{"head_dim": 128, "intermediate_size": 320, "vocab_size": 2048, "norm": "layernorm", "init_std_qkv": 0.0277, "init_std_down": 0.0, "optimizer": "muon_variant", "learning_rate": 0.00598, "schedule": "wsd", "decay_fraction": 0.586, "batch_tokens": 32768, "doc_mask": true, "max_steps": 8783, "dataset": "wikipedia_en"}
MLP neurons of a small language model. Each row is named by its layer, matrix (gate and up: input weights) and neuron, and shows model dimensions 32-223. Each number is 128 + 24 x the weight over its row's rms, rounded and kept within 0 to 255. Numbers have three digits each. A neuron's up and down rows have the sign that makes its largest values positive.
After each neuron's rows, "fires on" lists the tokens most often at its 100 highest values on Wikipedia text that the model never trained on.

L7.gate197:118110145129095119140091145151095083153150141092111112162123141147116143137088115125149124157120126119144104093134110150149128124102075146133128162153110122088112110128126158116104097117084116150096135138120166158129108120108100100151105143144119101082103113082169093111118146123141137149102150128162161126151127144099156163122127116175156089134101145094163143173146138117176102104166136149067129153160134122118093139138108128152138130162113090134131107096101129166122118133145108188132106145073107123138097157148162136154144120118102134117161138129168108116083139136129146096
L7.up197:134111101143093144107166130120128085175156103154154121133129094133125130083129129162135085129109140150127136083160118106109096095152125117110162089139120075105156144079108138133185115145141130153106148144118132142155136149107092120127135155180102139098125124119130118131167110103170116139132147132162145100118137149137113099118146105124156111112116146115155108125194162116155155148150155177116145108128119116108134092088121091129156130162100128110137139100063146121121125087153131109145062160121114137118110133147090139169115104105131143102125110116160057096094128155116148084
fires on: "v", "m", "cc", "b", "d"

L8.gate95:172143115156119136169130087110148122117109132158144110160138141090067088115093124124111120081126105128102168154124119113161129116117167144154125123106113106170098140153144077148117125132071128143175117171113085158189151103142118144140124132141086160109129067140110184134129160141112127092123117102118137122104146126116131137134118150157107092100130140117131140154090144145097119103143115119133097113174159150125089160118110127134133119151164116103142096114125147168078114086127137109117128101119133109104105157081170115108158145092117115172119083146123119132110157107153093131
L8.up95:085180131132129114158087136155124091086131083123135169119135125108147150164097137123114144097147116145100114141090137099143105117144152107132130150115071111168122149153169062129156103145103155148154117115128111157129129150111171128151117127111087143111123113175123191111132104141135134155114100128114142103145129156161150118156118129137128122076150156116160143124137130096105100138128134153102145114130147185113119112072135156160139136174154083144122119145115113108165074095141101155125135111149129147131151125123139115124141142096097110200115149116124126125145129130140139095
fires on: ",", " and", "sk"

L6.gate66:145157106118135124137090100107063113175142147116108151110110078162162106125122136125120147152130162164111149137141149155145086140096107102053104084132197154130126120105155155150166140150108136147131132130111120130165158176093124116164168130134181122125088126120133142133158095121090093094120149096159117114104094144101113132124104144129132137143134166127106134132140159132160167140141080143116105144145113141169133102127091107112156135117129093127127099105108155115152141166131136162146108136133108129118138186139143129120120124139113170123178104146095102125180096181113109169
L6.up66:137122106098090094135156118094126115101132141088096123148119135147124132104129170118125119194158077171144147105122140133148146072120143117120110117107155113156123139113144139150174159151126116111113110126141140111160110163085094132141111132125103142114148121120182112145131083089169142163128108169121119103123139146083139195107116109137096120083163090138125113113167120150139116161114123137168132122125102154144107102097131146133166125144125107138114165130093171117114126096109127137133127126105129159092134179093098099136161142169130132118145106102149144155148153109134101109
fires on: "l", "v", "0", "i", "ut", " Year"

L8.gate175:114130149116143131132119123154156110138133127122140091107162148154082160153126140113115141098157088133110132143121104161160106105113128160116114079137124137128068168150097156125159162119129138118110113124116166104151149105142153121116114129123129088101146150114147163173158196114122128168102132117132072115031088074124121127108120108132128094146135137110114118115150117103169130082149158123111122158121079142137152105094084095114160100146127137154110115164112148117123101112120110125105153178135157125137122091146186147122125093088118125118122128131130159128180146128094128096
L8.up175:131165149141096159129105118142123149117157110106131149152111083148127146148136122112127098128132076128139164115118129147169111087091100141174127143161114130173119117146150163122085094127103143125153072125182162113064161169149108119123110158086146128107138114115103134122092121122105087086120130134134169127075135179107097107111107098124103133115124129113093137069134169166177152130164141129136124139076119126105106113127121131133114109155169135117117159136162147123192142111179152135113144175126133120135114125139139132095144121163159084110102100137130133097138151142083161119
fires on: "ur", "u", "ic", "I", " ch"

L7.gate196:142168105176141111142162078144148119108150071119152123186174156128123101178140136167092086136130126130135155127112118110103114098136088138105141129140149129147108121145109142131160125162166108125163107149141151135101123132107125094117115119146089126118118076184106148089136120136138072124105115119095142135124116141123133168079124137105156155120082120151141139109122123141130096123157102135105171154124077141136158121151110106161126106138103089158112122126076140111145119094132123133152111144106134095122144160158132114134168087120180155118093120156126107133144118119117133138
L7.up196:104122136087150124113137150135114052112116111118115123149126159116130107097100143146130101045109134156112118133166080147089170136111097130156133107174092145130152095106126160156156123135096137135153096135147149108105115140149107176117120118095165107117131153121115130126151122180138106122148131114141138102133080162108121154105148125112134152140099134150156131116146125107106146157118093151134184096124127058113150116140115126113138095118141134094124118164133137108129175138095162117133150147128123090113109155117145118104187123145142141105114122167126098154150127133128117125
fires on: " met", " Cent", " place", "t", "or"

L7.gate304:160108113103073099152099130138132114160164104102170127147048138181115114115133129103156153097141099084097111155114109152110122065095118087128135167165167132139089115120112129118119155142103107146141148156093139093085166104137151134112112131119130157125147119127095096152131154152116113130124112119101145133151123144144111095112120097104135153087152132105160130137129131132128125126153152124119149142101176107108111136147085130135111116131131164116101113135121103113156138137159146071146139102134145132148106097118104151127147143123147172119141205125116150135107136136091103137
L7.up304:106136104152114148075125155096119100096132133100127142135139155128129101114150098119116111127163100116131116151100113100199117083133118137121146115133140149126141125136117180117153135130090109101119127117129151137071090146158081110151110112082105140120139158119119087132141101127171124127141133095103125113125107186113114085163139121112090165152117149132170139120114132151096079148110126105143144144126121139150139137084147124158111096157135098160132129109147126155179154151122131167108117171084133170167096124120138110119134162148154124158161099108142107157144128145144155150
fires on: " |", "ur", "h", "o", " ch", "od"

L7.gate301:147145118122151128075142112101117073114118124138127131174122133105159096095163068118125119148129128122106122164126146109147097112119092118103124148097137123105123092080108164160123115110089098120160089142137143149168113112062147139092117152150108094104137109143133133145103131093143177113160146163132149137177110090094134169101150110158152120118142143104169147129147097077090142124132154141123117119167110138127137146124067137086120107148156114081129137114098127139113076128165128106100144161144121146178151146118157129103125153129146130130151168166103139150112151114136143170
L7.up301:149150138115154140075139147108140115133132101156140168110106146129122123095126114157144124153145126108101165158104134142113121157092135141115150137133123098114142149140088128130163143175091082176125107112174121121119152152104107092157134097102109178133148110116155141132169101099152119085138101146092105108145095133128130098146111152114107126143144126143141120112145122138132137147109098117145147117157138127084100139124099117101098165152112127110166148129165125129157121111104110157128148161123087102130058097168095112114091125115166174104098081132163134143079135124151121089
fires on: ":", " of", " at", "ed", " was", "hed"

L9.gate39:118129124112069116144096144133127126156162140139138126175111160160120162132179084168162138135084158102115134153179086122110149132102104141142133121161108094159111149156105117112151128140124097130126173134123192084087125174155158132160068118144182124113139107100156145098141120148130135108142110156127110147107066116124098091146138089106143108119179168118115104080105128128122111071113118064123142147147119159106120110163126111086103089135141139131097134124118155128158142153135128152139151129128149128126157159148121123133082121115136128146114068126163098161124131154132174106
L9.up39:133147122067127123113103119078128091185163151161132128150106121119115196099121130130121139095111134141147113130134122192108155154148126095153114116129135130127140156113211090093137105164095160115154106132122124183145108122124132153164120077147154118117121143111103139125135094154077114121095090109136099159153109102082149117143104128107144132152149129142123129124122179140139140159124134143152111105124123151067155102128091107119124126148112124146110129115108150092138183156117182123135117115148174081154163122101111146134128132123154118144120121195103091134153116168140138170
fires on: "at", "re", "h", "act", "ing", "ical"

L7.gate283:186100137120142087098117125138136117093097128132095126080132140100111150141113086126105122123151083083119102163124133121092130126152091157155142077129192119156114137110099095090109115114117147111098147107154188116144161152133122176152132091134152126152103171126125079113119136120127125150125122194145132075130161107151123154149143130137115112096142103126104148120097122143130174142096132156134112111109108129100137129120133146154123160104103133091144080140087136108151130109175152159182150112102144093140098137127095131110109125139157121131135113110142147128142090150152118121
L7.up283:130110186072129111157103135121102090136116141103143104125140153142166119110119120090169113125163132093145111135129138124154118149165132134168097140188124112078103125152111117132144113116140155130156187137158133138141154066094130124080108098160133152097112142125133127117109115101171116169074109105116140109122155124135142097103138114154105111126153084121155103142141118111123104095095141158131137171149142169154124116138165113124112135115123084119164108143114109102129125132147134189129141127123082145102083144124123139137103132113110124106116115104114169150110126109150151122
fires on: "f", "iv", "un", "em", "ut", "in"

L9.gate295:124144163128131109152149119175128130150111164178134098125119120131141136136122153101111136128125106110128122124188134134098110070142133144130123126167139143128118134120141116108125101108153092159165147154086152106115086152117100111120133176110140138130110158104156108102105108134176163145085124128134157098146123108146113121103131139125139118074124163118096078125121138142155113119117114157133144127117117111091129159192107143141111097054081131160145144149107184165139094160080130201131151136148173105130091120144151094140160116113133127143146149164109124150118145149060134131
L9.up295:119113101096129123073147126164123164146145112102103127111148123133132142125100121152163114098107138134123117149080129167077131111116143142145092150142128137112137129115120079090140092135114157128133122163154067132111125152108141131117142118162147177108157136130128158164134117154095159086111101133116129111172119165096110125117143142140145130097164113124091152125145124111131106147147129142126145182086118109121115094141178152144132123098144130173111109073103128106158156116145113119102146172136141180118162118149127123099094147129127129142113151141168116124112156174096171081
fires on: ":", "ver", "il", "he", "ch", "th"

L9.gate215:141190159136113136118058097163135110172095158117134132148114110135127120134084101129087147097106114122106147157139133126118120111124096106141096126117142136155160105167147152149140124109143111099117163111138176160136125133129108131157145138122114137177135112129142148106095129155095161080122114128139140125094097119142152129116114152155081128178141132141132135168127105097117100122137070153138142150146120158152140093139099123113117118136115146127089135113130191128115154136153105128134147131162098104110134110083132140135142182120132174169160148115149119131096126127133080157
L9.up215:168143101136151161155146148096089118134136096115077147125101142112096076060111111118138133112126095159161125114121145112136103151141147160140159114124135186164136141161135145130100143155123115159175077097132164117083137129138145117139133144121109130104114127161102148115129126084138104159168145150136157119135149143153128153071144166133148097159136124108114132122160158144114102135110165109083134120110138150121096084138119103141105116121068125112124143137117098137132142145101137159143182191116089141118179118116142117124131122132128124138114134106162118177091097147131190124
fires on: "i", "ip", "p", "re", "ar", "l"

L6.gate201:105136138203151087092147131092125135148186124133111145145060129151130108097126109150105125123139147123122160117157141130119109129134116130150142114137099110174096126119126138133127142121140144140122148155119152147144188152122125124125164118101196147131159131082107166131109136133120125120083120127090155156120134113161118123116110150089084114118145143116106129135162121133088149079118123127137091133131114148082131180113160153159133154131089138120201131120098124091118137174138131137178132161121130123082130105163135138153118098133107125120150112127153128128133157134129117114
L6.up201:154204135114103105104122128125119131118144133135151084147119122183097146112144123141134124120192130127156124130100134100132164133119131133140125128180112082120151144109129151118158111089169121142121141094147106138134146151089146144133115078106146131141136135162133124139181148112129137120135139110104092150067131141101137075123125079117122174118169124177078141135087114116091104166100200123110092117095148163072116129154105115144128140137133128133180132149100110087161130125139136147120111115150172155138162164145165155100126099137115150147128145136104111129105160098105098125
fires on: "h", "ing", "o", "er", "at", " Sh"

L7.gate42:143140101169109113108140077166143109141151103117133147159158165094105071112135141174099060073136111155133144111155117119108128122180129133146120137089117107160115113115131134115141177126119136139165087129108132107143164110092158149156120148128123103144153125121111136157116129137191163143099129188173102110156155122167124106067131133115083145128130144150142120147120129128143102105177167159110142133129183162113111138138112137142148106153127156135108142149136158156092090110147125162129135131118097166096120109095083112139076131145116102178133150112104106120137143155158132136
L7.up42:151147144112134160138166119115160132129143120136149107124135160108099120122090166139121083102161082119157138107146123075154134085190136118099194135179115120119069141136153100130155110148123142121149115155121076143137105115129145129099186104157135147117103117109119114127129137143117109113127114124087125131157120087119113124135142153088131155117153093126125155145149149145170127099152126116135131134144135090131083099130092103106145143165160092126138154145139127098133118179150106111135145071122135132123137162089144081112122112145135146124134082105086136109147107105137174123
fires on: " and", ",", " of", " a"

L9.gate64:158145158144166126146094161121145108157112113128137100095133169167164150111100147140143137164161137123114092147121159164116104138097114149118131139140114118135151106121103145123163138101163126198070105117157133102095168106114088113087136112133138122099187131152109106133089161115149124138145108127134161141107129135122172107139120115143158120123142119135133135106153110120144126125161152162152087167174126129104109153106106138146133159141118143104119079140147130132060078155144108118149127146133127112123058163102108124111133140132142164114123105059115144113134112108093125116
L9.up64:150107109110155141134114188143078149140124107115164112160131118133132138099148100121151118094120099165133096172140146116137117133135123089186098124158112106135129143101136135160126132138132127146097155124127087092110091147107127178139091124131125171101138124119132135117119145094173091131112040115118138128130127118132129119112125150136164141132150123108150069159149128145085162108058161139139138119141143121098104089111135100154152115157142083116101142162126132093150112146109116114107152141139112119151121092124120106101081112149113139141134091115142113110133136131152119133
fires on: "l", "e", "es", "en", "ex", " or"

L2.gate6:132156125096142126124148159156118137151116121116138150135138104175150114111149128106154141150082091121123128156132129154142130117105199135129142113130067126112135097173100111081106132154137120106092117108107119117147145131097105097100126131121139106131131145132145114120119140125115150127105126116099073079135152097158121154139103099146166113133154104134105113125106134169142121151117133112097102132187158114091104178126131122090137142165179115099145129152115115083143128133139135132130137124145147120102128093127150114151089198148139112150118168148185084100128150105103111181
L2.up6:132121142135135105122144127160143146107128158118113119145129114123103146124124142109128101067149159136148118144123111111104132140128121122130136152115158080121135138182157144137102089115142186104158102156153146105131162143141150139131119151132103174166127098124124190119134115139111137128156104170138159147160097152101098129181138122135144127066109133107154136126101114116105078098130134130098133151122117139130131078134086114106143117171145106092113100139151141153101135081156130151116111098131140089108077141131109138116135133123150148153128126130087197132129141099151143103
fires on: "ment", "en", "ant", "ors", "ch"